Weights of a small transformer language model.
Size: 15 layers, width 256, MLP 704 SwiGLU.
Architecture: RMSNorm before each block, no biases in attention or MLP, untied embeddings.
Training: a variant of Adam for these matrices, 1000M tokens, 7630 steps.
MLP neurons of a small language model. Each row is named by its layer, matrix (down: output weights) and neuron, and shows model dimensions 160-255. Each number is 50 + 12 x the weight over its row's rms, rounded and kept within 0 to 99. A neuron's up and down rows have the sign that makes its largest values positive.
A block is one neuron, or neurons of one layer that tend to fire together. After each block is what it responds to, as a language model described it from the Wikipedia text at the highest values.

L11.down51:49 77 34 66 39 34 49 49 46 35 41 29 48 38 56 49 58 83 23 73 49 58 37 56 36 77 59 60 46 57 67 33 45 50 34 56 59 67 56 49 41 51 56 46 50 46 40 52 60 54 59 40 68 53 57 59 51 44 24 50 50 59 52 48 42 53 35 62 65 56 50 43 36 71 43 50 57 38 31 56 53 40 52 69 31 45 30 61 45 46 44 50 37 43 77 53
L11.down242:59 53 54 46 61 62 57 71 56 54 64 54 45 48 68 64 59 56 56 52 53 64 52 44 54 55 72 52 47 50 61 68 72 50 45 44 51 47 74 46 54 76 42 50 61 29 36 65 59 33 55 62 25 51 41 50 56 27 39 41 54 59 69 63 49 68 68 55 54 34 39 53 42 58 55 72 64 39 59 35 41 32 41 46 68 53 56 20 62 72 57 53 46 52 47 57
L11.down405:72 38 35 48 43 33 49 30 63 56 41 57 42 35 58 52 52 63 62 54 49 60 57 58 39 58 78 55 69 55 50 50 55 36 55 68 37 48 54 45 28 46 50 46 35 43 34 62 70 43 54 39 59 43 49 44 49 13 30 39 43 69 78 59 70 56 67 45 34 59 35 63 33 23 31 63 50 68 37 38 51 53 51 46 51 51 39 46 64 52 43 60 60 50 37 43
L11.down617:52 47 58 48 62 34 58 45 29 64 38 67 61 56 57 31 54 31 38 58 56 47 48 62 27 61 55 32 47 52 36 64 65 57 65 45 48 58 34 40 34 26 58 78 39 51 42 55 57 60 79 33 36 35 72 59 46 48 56 57 50 68 34 47 46 52 59 66 48 44 49 45 49 57 57 66 54 63 69 43 44 31 52 50 50 22 56 43 56 44 37 58 47 22 63 53
Degree or manner modifiers before an adjective or verb, such as somewhat, more, too, substantially, and also mid-word fragments like Ch-o-ice, mon-th-s.

L11.down22:45 53 56 43 60 54 40 46 46 40 34 44 55 34 34 44 52 45 37 44 50 56 43 30 44 66 52 31 51 63 34 54 38 58 45 45 67 31 27 54 35 37 37 49 46 69 57 80 62 71 54 25 63 60 56 61 40 39 44 43 68 58 63 43 32 31 32 68 37 49 43 39 43 49 45 60 46 54 47 30 43 59 43 47 65 31 39 49 61 66 66 62 25 30 51 42
L11.down89:49 62 43 58 42 52 70 36 57 47 54 42 31 39 40 64 53 44 44 47 38 52 40 60 55 52 47 35 46 55 60 55 41 44 75 64 64 30 60 67 50 75 26 49 52 60 79 29 42 63 50 67 67 35 47 40 70 23 62 41 49 55 50 60 62 56 53 54 64 49 46 44 59 41 49 67 46 48 69 55 48 44 49 44 26 25 59 38 64 69 25 36 37 44 53 76
L11.down139:72 28 50 48 37 65 51 46 60 53 23 33 50 32 57 48 40 43 39 39 37 52 50 20 65 42 37 27 64 45 54 53 69 50 48 65 40 30 66 52 47 56 39 45 38 45 70 46 53 40 66 33 41 38 53 69 35 48 60 53 44 70 38 58 63 42 64 59 39 60 48 45 37 43 35 53 57 51 64 39 66 44 53 63 40 50 30 35 51 44 43 44 38 59 49 40
L11.down324:65 55 38 58 67 51 45 40 16 32 41 47 49 47 59 54 68 53 46 38 72 50 53 42 73 40 29 56 57 41 67 47 76 45 61 47 57 49 43 49 46 26 29 56 51 67 39 28 45 53 29 41 54 29 58 58 51 72 49 50 42 37 39 55 49 46 53 42 42 63 40 63 51 53 69 59 62 61 35 55 38 39 59 34 28 26 63 47 48 51 59 41 50 47 60 53
Final suffix pieces that finish a split adjective before a noun, often in institution names: Athlet-ic, liter-ary, Legisl-ative, Econom-ic.

L3.down247:53 40 52 44 37 68 48 43 52 62 42 51 33 59 33 52 53 59 47 38 51 49 35 50 51 61 39 59 37 59 37 57 56 43 47 46 51 58 45 25 51 48 45 39 58 52 59 80 50 43 68 36 42 57 47 51 37 45 70 39 50 54 37 51 62 29 49 42 38 53 48 39 59 55 46 28 31 61 29 44 50 41 62 46 45 36 53 49 46 55 29 49 39 38 60 32
L3.down396:43 61 67 53 35 44 55 49 51 55 64 64 32 31 62 35 50 43 45 42 46 41 33 68 63 36 38 56 48 43 42 66 45 50 56 67 78 61 24 42 34 55 40 56 48 50 58 45 66 62 11 35 43 35 43 53 75 68 63 43 54 41 59 56 51 44 57 60 61 47 61 60 64 50 41 44 59 57 51 42 54 37 54 51 44 49 49 35 49 26 45 64 36 53 51 58
L3.down664:35 42 42 70 76 55 20 35 56 54 47 51 43 41 56 54 54 56 59 49 64 51 62 50 45 47 42 59 39 52 55 46 62 44 46 39 62 56 52 48 32 58 29 54 45 48 49 49 36 49 80 58 61 64 47 43 38 44 49 67 24 66 32 64 23 53 56 53 57 23 51 52 73 56 39 51 55 58 60 43 73 39 36 28 51 49 59 58 65 43 55 42 46 46 56 41
L3.down692:58 63 32 51 39 32 39 50 35 52 54 56 57 44 39 35 52 46 67 38 41 36 58 62 41 61 58 56 67 51 39 59 57 51 40 52 75 37 51 61 30 78 30 42 48 53 32 55 28 47 28 39 29 43 40 48 48 50 49 53 57 48 64 54 40 63 60 60 51 32 50 54 44 58 57 59 68 52 33 50 38 48 63 60 58 44 64 39 37 30 56 49 47 50 63 44
Second sub-word piece right after a one- or two-letter word start, strongest for "ice" in "Vice", also vol-ley, m-ol-ecular, L-ub-omír, quest-ions.

L3.down51:56 51 46 74 50 44 70 43 43 42 45 44 55 41 48 43 48 49 57 56 28 43 43 63 41 69 70 41 39 49 34 59 66 60 35 48 55 63 57 36 58 33 49 26 31 58 65 38 59 37 32 65 37 38 47 35 59 52 59 44 47 73 28 59 48 34 42 49 49 47 56 34 46 52 64 70 38 67 44 51 56 41 46 29 45 56 56 56 42 42 71 21 34 51 54 45
L3.down392:07 55 48 66 41 59 27 50 32 49 31 60 62 46 35 55 50 56 24 63 51 40 54 21 60 48 46 42 36 35 33 44 61 75 57 53 53 45 40 58 38 51 54 33 47 58 45 48 40 50 55 33 52 69 64 70 47 50 36 56 47 24 73 33 39 72 43 52 42 60 48 36 79 34 52 59 49 75 61 54 65 43 57 29 47 47 29 48 53 56 48 22 51 60 45 55
L3.down658:43 40 58 49 64 54 45 52 33 45 75 51 54 55 48 35 54 24 32 46 60 41 64 87 45 45 62 41 30 52 32 25 59 67 45 56 50 72 51 36 62 47 46 30 59 40 44 50 34 68 31 54 78 53 45 54 22 60 38 44 77 26 45 50 48 27 47 66 27 75 64 48 52 67 48 41 46 57 64 30 62 42 49 65 52 51 40 37 72 68 70 54 57 44 59 53
L3.down684:49 45 49 63 60 50 42 73 48 49 62 56 52 51 57 52 58 61 47 32 62 65 37 76 71 56 57 35 61 55 57 53 44 81 36 56 14 40 39 48 40 60 58 55 24 41 51 49 60 29 46 46 37 53 50 59 55 49 57 60 42 34 55 53 39 45 48 56 45 57 57 47 53 53 32 68 48 65 37 65 17 76 32 51 51 68 39 61 59 51 19 45 41 31 36 40
Second or middle word pieces that continue a word split after one or a few letters, such as L-ist, ex-ist, vers-ion, rob-ot.

L4.down466:26 61 77 74 76 45 51 53 53 67 51 47 61 61 63 37 38 57 46 60 58 54 43 01 35 42 59 46 51 56 52 56 41 52 45 42 66 59 38 67 42 52 63 67 39 28 70 64 65 38 54 52 55 56 53 61 26 54 63 38 53 54 74 47 41 42 48 41 50 59 67 63 63 43 41 56 71 38 52 68 68 66 42 50 58 32 54 49 51 61 34 36 40 39 44 60
Interior pieces of a split word right after a short first piece, like ex-ist-ence, eng-ine-ers, ed-uc-ation; also Best in award names.

L4.down401:47 45 45 46 47 42 36 49 43 75 58 83 45 60 57 59 61 73 47 53 58 57 52 40 61 60 36 78 49 49 38 46 42 43 85 46 67 67 58 73 48 42 28 38 38 57 53 52 45 37 36 49 43 59 62 51 56 53 46 62 54 61 29 42 47 47 38 23 66 64 39 58 44 22 40 51 40 68 37 35 73 58 53 57 38 53 32 41 50 54 46 47 43 32 43 59
Word-internal subword tokens that continue a word already begun, especially after g or n, as in Ug|and|a, Gielg|ud, beg|un, tog|ether.

L11.down18:46 76 48 43 43 58 54 46 60 70 47 62 55 63 49 58 57 42 41 29 59 26 34 55 22 52 60 53 40 54 42 20 50 52 51 31 53 50 44 40 49 49 41 52 47 49 52 62 54 55 72 31 46 41 44 48 21 49 71 49 42 56 53 69 41 31 46 62 44 34 40 50 54 35 60 66 60 57 51 73 53 40 52 46 34 45 43 47 45 56 26 31 62 57 32 40
L11.down254:51 67 62 50 43 41 27 27 60 71 32 18 42 48 26 39 63 48 54 57 70 44 51 99 52 43 34 58 65 46 57 55 59 59 31 34 50 50 54 56 79 53 40 52 72 75 44 59 42 51 64 35 43 58 53 41 46 53 33 31 47 43 67 51 29 44 68 56 56 48 41 47 49 45 59 60 43 37 50 52 60 46 42 68 33 61 66 39 32 39 35 62 54 49 43 63
L11.down481:35 53 45 47 51 69 62 37 42 37 51 56 51 39 60 42 57 42 56 54 43 55 52 20 54 42 32 50 56 39 58 55 49 54 32 50 41 67 41 50 54 64 51 56 43 39 51 54 64 59 99 52 48 63 70 35 51 65 58 42 66 38 53 40 37 62 40 41 71 45 51 70 36 48 49 48 43 52 52 24 47 49 48 50 60 38 67 51 58 47 40 60 50 47 32 40
L11.down668:49 56 56 38 27 49 45 28 53 49 43 50 59 60 40 55 58 47 69 47 60 61 62 28 40 39 40 50 55 68 67 65 61 59 42 39 58 44 32 47 66 54 40 37 63 63 57 63 43 61 99 31 59 60 44 48 59 47 60 56 57 33 54 30 67 46 23 61 61 68 48 50 57 45 50 45 44 51 57 35 45 49 39 51 55 76 58 45 36 59 50 52 61 63 41 57
Relative pronouns that, which, who starting a clause right after a noun or comma, plus subject pronouns like it, they before a verb.

L3.down78:44 64 59 60 62 46 50 50 48 47 62 49 55 45 54 24 61 48 46 46 36 54 47 41 35 56 43 40 42 46 34 52 71 74 36 49 46 61 21 44 54 59 45 30 51 37 47 58 45 44 72 57 31 45 70 47 48 64 48 54 28 52 77 63 71 58 51 42 53 57 38 64 55 49 62 41 64 50 44 38 45 51 68 39 43 53 52 47 45 82 24 44 58 37 50 57
L3.down255:27 66 45 53 45 60 63 35 65 46 38 37 50 39 40 39 73 37 46 54 73 46 51 40 39 67 50 44 40 44 48 65 53 51 43 52 77 43 71 47 60 58 50 47 38 43 58 37 64 37 57 33 41 38 49 44 37 43 51 64 39 40 48 38 57 54 53 48 63 24 34 73 38 49 60 31 42 43 38 53 53 47 63 47 51 44 69 54 68 48 27 67 43 45 46 59
L3.down307:54 30 71 47 69 36 57 57 47 41 36 47 56 35 57 37 59 28 28 57 70 63 50 47 37 57 53 41 45 47 54 15 44 36 50 49 61 51 52 66 38 43 36 52 36 79 47 36 20 73 28 50 45 62 47 56 57 51 43 51 45 46 39 63 47 45 44 57 28 53 40 69 64 59 50 35 63 56 48 47 53 54 54 55 60 50 47 63 66 46 53 47 55 57 45 61
L3.down374:25 51 54 58 49 60 54 55 49 27 37 55 47 58 64 60 43 54 46 55 59 60 40 28 41 40 41 33 47 55 34 25 54 44 65 58 62 52 40 65 46 52 54 52 38 77 54 41 50 47 61 67 56 52 57 49 36 57 48 61 59 52 36 34 54 51 60 66 57 54 64 46 41 35 42 43 55 48 43 52 38 38 63 69 81 46 40 54 47 55 24 46 34 47 37 57
Short word-piece continuations that complete a word split after its first letters, mostly names and nationalities, e.g. Braz-il, Ir-ish, dr-ill, o-il.

L4.down101:55 61 62 40 47 41 33 50 52 54 59 50 50 50 19 49 67 55 58 54 41 57 75 51 65 41 52 54 61 44 69 30 59 32 53 53 31 45 61 48 60 61 53 48 52 35 26 65 57 46 80 52 44 75 45 42 37 63 59 45 53 44 33 63 58 67 39 53 40 51 31 37 61 48 50 63 66 54 27 40 51 37 54 44 51 42 54 68 54 81 47 33 47 52 57 64
Middle word-piece tokens that continue a word already begun, most often in Brazil/Brazilian and in words like turbocharged, larger, sound, Santiago.

L3.down60:99 29 50 71 50 71 48 55 58 55 47 49 39 62 55 43 53 63 41 62 55 35 33 36 62 51 43 43 34 67 36 39 53 35 42 40 33 35 30 65 62 50 71 58 42 62 32 18 67 62 72 59 49 44 51 46 74 36 71 45 30 50 44 22 56 54 51 38 36 52 68 52 51 47 57 41 33 62 46 39 54 46 56 39 37 49 61 44 57 40 60 67 57 64 45 48
L3.down175:27 50 52 23 50 49 52 36 40 32 72 55 24 58 52 42 48 44 33 57 39 39 42 29 49 46 40 45 57 55 48 67 60 41 51 58 43 57 41 68 53 67 72 35 42 69 51 62 58 45 99 35 68 43 35 53 67 41 51 55 43 54 37 50 63 49 51 27 59 75 75 56 42 50 42 61 29 48 25 41 49 53 22 49 56 16 49 55 36 50 48 51 47 52 74 60
L3.down302:61 54 72 52 57 46 53 48 53 60 65 50 55 48 59 43 48 61 33 52 50 36 49 73 41 35 38 50 60 38 29 61 61 22 41 40 60 37 62 65 56 37 66 33 69 50 32 46 52 51 69 67 63 58 65 35 69 64 38 69 65 46 52 49 64 51 47 31 54 50 65 75 24 47 70 54 28 25 48 49 47 64 46 42 85 53 42 43 47 63 60 55 60 46 48 52
L3.down543:73 33 48 56 73 49 57 62 45 43 63 62 42 59 58 39 51 78 47 60 32 55 47 99 59 44 51 38 21 55 64 51 44 72 46 61 36 50 53 35 53 52 37 65 25 55 50 57 19 55 64 62 50 39 48 33 48 46 46 40 59 60 40 60 64 46 43 40 49 38 39 44 49 47 50 44 54 36 44 63 60 52 48 38 60 64 65 42 40 47 69 62 44 52 51 61
Second fragments inside split words, often proper names (Maxw-ell, S-amb-isari, Witt-st-rom, 19-th); also sentence-subject he/she after a comma or where.

L11.down170:55 54 58 36 53 43 58 68 43 56 55 37 37 44 49 67 63 50 52 33 63 26 55 28 54 35 42 63 55 70 29 36 56 46 52 37 42 66 49 50 51 49 33 56 33 52 40 65 56 57 52 74 39 48 41 52 55 35 36 53 44 49 53 34 72 46 72 28 53 37 39 51 33 58 33 40 61 52 30 45 28 53 49 36 29 53 51 43 43 51 38 52 61 51 45 64
L11.down425:51 29 69 58 79 36 35 42 46 48 54 43 35 30 54 40 43 37 65 38 22 58 60 30 52 38 41 38 70 38 40 51 45 50 53 53 54 61 34 48 59 44 35 34 61 42 48 53 60 68 50 67 29 48 58 15 28 29 42 76 58 48 52 71 46 35 43 59 47 41 57 25 44 63 49 56 55 55 30 51 41 21 25 48 45 51 61 33 53 39 64 30 60 65 69 65
L11.down460:42 47 60 27 54 52 58 43 43 56 62 50 43 78 31 44 52 63 77 27 32 57 35 74 49 47 37 39 59 48 40 48 46 58 71 42 54 53 38 46 75 59 64 60 37 62 54 56 57 69 19 67 34 54 47 46 57 28 77 49 45 45 46 59 48 66 45 35 43 46 66 51 47 56 31 59 63 54 60 51 85 37 55 34 47 44 49 56 57 63 69 51 55 45 52 37
L11.down489:72 38 60 60 45 46 55 61 42 53 32 22 49 42 53 47 44 34 41 43 51 41 45 79 64 64 22 50 41 71 61 30 53 41 45 72 64 43 61 30 42 45 42 33 38 42 56 38 53 49 21 46 53 45 50 32 63 78 44 41 53 48 45 62 45 55 36 54 47 44 70 51 52 47 43 26 62 59 32 63 42 27 55 65 61 31 48 65 40 58 40 59 63 55 42 64
Middle pieces of words split into several tokens, strongest for ist in existence/existing, also her in northern, and in outstanding, ust in industry.

L4.down675:52 70 56 40 56 68 30 35 50 49 42 46 42 52 65 52 34 57 61 54 46 39 55 40 73 51 47 58 38 45 56 48 24 42 31 54 27 40 48 26 37 46 49 65 42 51 54 52 35 41 29 63 45 51 43 62 40 57 37 65 49 47 44 64 51 30 51 48 53 49 54 37 49 64 62 42 58 48 57 44 63 59 51 53 58 36 49 54 48 28 44 41 64 61 52 27
Word-piece continuations right after a split-off first letter or stem, especially y after m (my, myths, enemy), also ation, en, ies, ro.

L3.down71:75 62 36 57 41 40 59 46 51 44 51 53 48 51 43 37 48 27 58 83 53 76 69 62 53 46 68 34 49 67 54 50 48 66 54 38 57 61 74 45 65 42 31 39 56 51 44 52 37 59 73 42 59 50 34 36 64 40 45 42 33 24 49 43 52 44 34 55 61 57 49 54 49 64 60 43 56 56 43 46 48 43 55 40 35 64 54 21 49 45 42 36 41 64 36 58
L3.down153:54 66 49 46 59 33 31 67 60 43 46 44 62 47 40 55 45 46 80 58 72 62 41 46 48 41 76 50 51 52 37 47 60 60 64 52 65 48 56 60 43 39 56 47 31 76 57 63 62 44 63 54 45 57 37 50 48 36 27 67 52 55 25 62 34 51 58 38 64 69 55 57 53 37 58 56 26 35 57 50 42 43 62 61 35 46 26 46 43 39 46 34 44 54 26 54
L3.down168:47 44 67 47 40 46 49 41 65 37 39 40 29 56 57 31 49 65 43 55 41 39 51 58 60 36 38 57 46 54 74 14 56 63 52 58 40 38 35 50 58 60 33 49 48 61 42 46 63 54 56 27 32 56 51 20 56 39 69 62 36 66 50 48 43 45 40 57 46 38 34 41 63 40 55 40 60 59 56 41 61 49 65 55 82 60 33 46 34 64 72 46 39 49 54 41
L3.down346:51 54 65 20 38 55 14 49 37 59 47 55 54 42 50 39 63 52 61 47 42 56 51 71 44 45 59 75 61 44 60 34 69 59 35 57 47 39 54 49 45 46 32 60 40 43 35 34 64 46 88 56 61 53 39 27 58 57 50 62 49 67 47 46 44 51 51 61 64 66 45 49 55 54 55 52 46 69 53 21 69 51 47 21 44 55 51 48 48 65 31 50 69 46 67 46
Non-initial word pieces inside multi-token words, especially "ical" in Critical/Musical and "and" in Uganda, plus "angu", "ous", "ock".

L4.down378:27 64 46 54 38 67 27 39 47 43 59 48 60 50 46 45 62 49 43 37 61 47 51 94 69 58 53 34 30 42 66 55 58 54 49 62 42 51 54 49 69 54 46 48 62 51 52 41 58 34 56 47 32 39 45 14 49 43 57 55 56 56 59 18 55 42 57 37 45 44 31 64 45 41 48 52 37 57 51 53 48 47 59 49 50 69 54 54 50 54 62 35 41 38 36 35
Word-piece continuations inside multi-token words, often after a short fragment ending in c/p, as in cop-ies, metrop-ol-itan, crit-ics, subspec-ies.

L3.down250:49 63 46 36 36 53 72 04 65 40 43 61 46 58 36 59 51 55 42 62 36 54 29 21 53 68 50 22 42 68 45 42 44 51 58 58 32 49 75 54 47 50 40 35 67 37 69 26 34 52 63 85 48 60 69 36 55 67 49 32 34 44 55 43 60 58 57 46 59 42 49 36 60 56 51 61 55 51 71 63 54 56 48 40 53 58 40 29 37 63 42 42 40 36 31 66
L3.down258:68 49 47 38 48 43 56 55 45 60 46 31 38 46 67 63 38 49 55 57 55 44 63 75 26 44 49 37 36 55 40 53 31 47 47 72 41 69 40 52 44 58 42 47 48 50 47 30 45 73 05 50 50 49 54 57 62 52 69 54 55 63 41 53 54 62 39 51 36 53 39 44 35 73 44 48 55 76 64 69 51 47 38 43 59 57 43 26 66 61 44 50 55 39 64 52
L3.down438:40 56 47 58 77 52 70 57 39 39 45 42 45 46 70 58 50 59 65 35 38 42 20 26 45 36 62 29 44 61 61 51 27 56 25 58 39 49 58 45 39 30 48 49 65 59 63 53 29 53 58 45 61 59 50 63 48 43 46 29 54 40 39 70 54 55 51 38 34 56 46 53 43 63 57 51 53 42 46 56 47 42 34 46 63 49 63 31 48 36 39 54 38 63 45 44
L3.down544:86 59 68 67 29 74 60 36 52 56 58 29 45 17 54 52 52 38 66 24 62 50 32 59 61 49 49 49 45 55 56 60 66 55 64 34 55 52 58 57 35 49 46 46 62 66 51 39 58 66 30 53 24 52 39 45 46 57 48 40 52 67 53 59 65 42 48 38 50 27 31 66 34 46 47 59 46 60 47 44 45 61 67 46 57 48 56 45 73 47 66 75 66 68 70 50
Final subword pieces that complete a word split mid-spelling, such as -ure in pleasure/figure, -ind in industrial, -il in Brazil, often in names.

L3.down287:33 53 33 66 77 45 35 57 60 33 42 50 64 51 68 54 66 75 47 48 44 67 33 41 61 36 25 44 52 28 40 29 28 52 49 52 46 46 48 45 44 77 46 62 44 46 49 64 38 48 44 24 47 54 35 53 46 34 45 60 54 54 60 70 74 43 32 60 42 46 28 50 51 75 64 38 44 29 52 43 47 50 60 67 30 42 47 41 43 76 59 51 42 69 36 51
L3.down508:37 72 49 43 55 46 58 53 56 54 51 66 43 60 56 71 42 42 51 43 53 43 53 37 43 42 49 63 39 37 38 55 48 45 66 53 77 34 56 64 50 47 37 63 59 32 73 57 48 55 50 41 39 63 32 30 66 46 40 50 50 42 61 80 64 61 41 72 67 58 66 62 42 72 48 42 68 47 37 65 39 51 68 59 50 56 43 28 45 47 76 31 37 20 53 55
L3.down513:57 72 42 53 45 53 49 57 55 45 32 58 53 61 62 33 58 62 43 46 61 33 54 58 42 57 51 62 56 57 44 40 49 41 50 72 64 43 39 65 49 33 68 42 36 50 41 41 53 67 51 68 62 45 35 68 34 47 47 47 74 49 47 53 69 70 39 48 58 75 62 42 39 51 48 56 24 57 61 38 63 41 49 44 52 42 82 59 37 70 59 54 44 28 50 72
L3.down679:31 50 49 53 27 66 61 70 57 77 62 57 55 68 60 62 43 54 42 49 52 58 55 36 54 55 62 64 57 52 54 31 55 53 51 55 43 49 56 64 53 27 82 30 57 51 49 62 33 44 86 36 46 72 40 47 51 55 41 70 64 25 34 61 62 47 24 61 53 66 27 52 51 70 39 40 53 69 69 52 39 69 60 44 28 48 34 50 28 56 61 47 55 57 60 56
Middle or leading pieces of multi-token place and nationality names, mostly countries, such as New Z-eal-and, Russ-ian, Cz-ech, I-ra-q, and United in United Kingdom; weaker on other proper-name fragments.

L4.down479:44 66 57 75 57 71 47 52 34 71 25 45 53 48 66 42 54 78 40 65 35 42 57 37 49 52 44 42 60 59 36 51 46 50 41 34 37 62 46 51 39 67 13 49 40 40 50 55 72 44 55 52 34 54 57 49 45 45 48 51 33 34 56 35 62 53 73 57 49 45 29 31 76 58 49 60 66 51 56 45 49 56 57 61 51 62 47 54 46 42 32 59 52 59 56 49
Second word-piece right after a capitalized first fragment, often a single capital letter, as in R+ose, Los Ang+el+es, G+ary, U.S. S+en+ator.

L11.down4:36 45 40 74 55 46 64 53 51 52 40 26 55 55 40 48 45 67 65 45 56 52 26 32 50 34 49 51 34 51 64 57 41 60 60 47 28 72 48 43 49 77 59 39 25 58 59 42 54 52 90 73 44 44 75 65 52 31 54 26 34 50 43 48 38 53 53 49 53 47 54 63 58 65 39 43 48 35 54 44 58 41 44 64 49 43 60 24 42 47 38 53 39 53 49 45
L11.down168:45 60 49 57 56 40 36 59 45 51 47 52 46 66 56 63 56 54 68 10 46 55 49 51 71 34 27 48 28 49 55 63 62 50 42 46 62 30 48 70 38 43 46 48 48 51 52 40 52 61 66 53 57 71 58 37 34 37 49 49 58 63 63 54 54 64 51 41 45 65 42 42 44 55 70 27 55 48 49 46 42 53 33 48 40 44 44 30 44 69 48 76 32 64 41 29
L11.down303:51 56 50 50 49 56 62 58 42 57 62 54 67 36 49 55 50 31 51 37 52 77 51 12 59 46 54 73 55 54 31 42 45 42 58 77 38 45 50 52 39 64 49 52 44 47 48 46 49 29 83 46 49 42 53 59 46 43 33 22 47 41 51 52 71 47 53 60 30 57 29 54 57 43 51 28 48 47 44 38 40 38 45 33 36 51 34 48 68 58 31 63 59 34 36 47
L11.down542:54 46 37 56 65 62 50 54 52 71 49 61 55 49 53 45 54 59 55 35 48 48 39 61 60 39 47 43 61 45 29 80 50 57 62 33 43 40 50 48 30 53 43 34 58 39 51 53 61 44 94 44 52 59 73 44 45 34 61 47 59 53 67 54 40 43 34 60 43 31 45 68 65 41 65 49 44 32 57 58 64 53 50 49 54 51 60 36 47 59 36 82 56 55 50 49
Fires on the first word of a new sentence or clause, often its last word piece: subordinators such as While, As, When, Although, or subject pronouns he, she, These.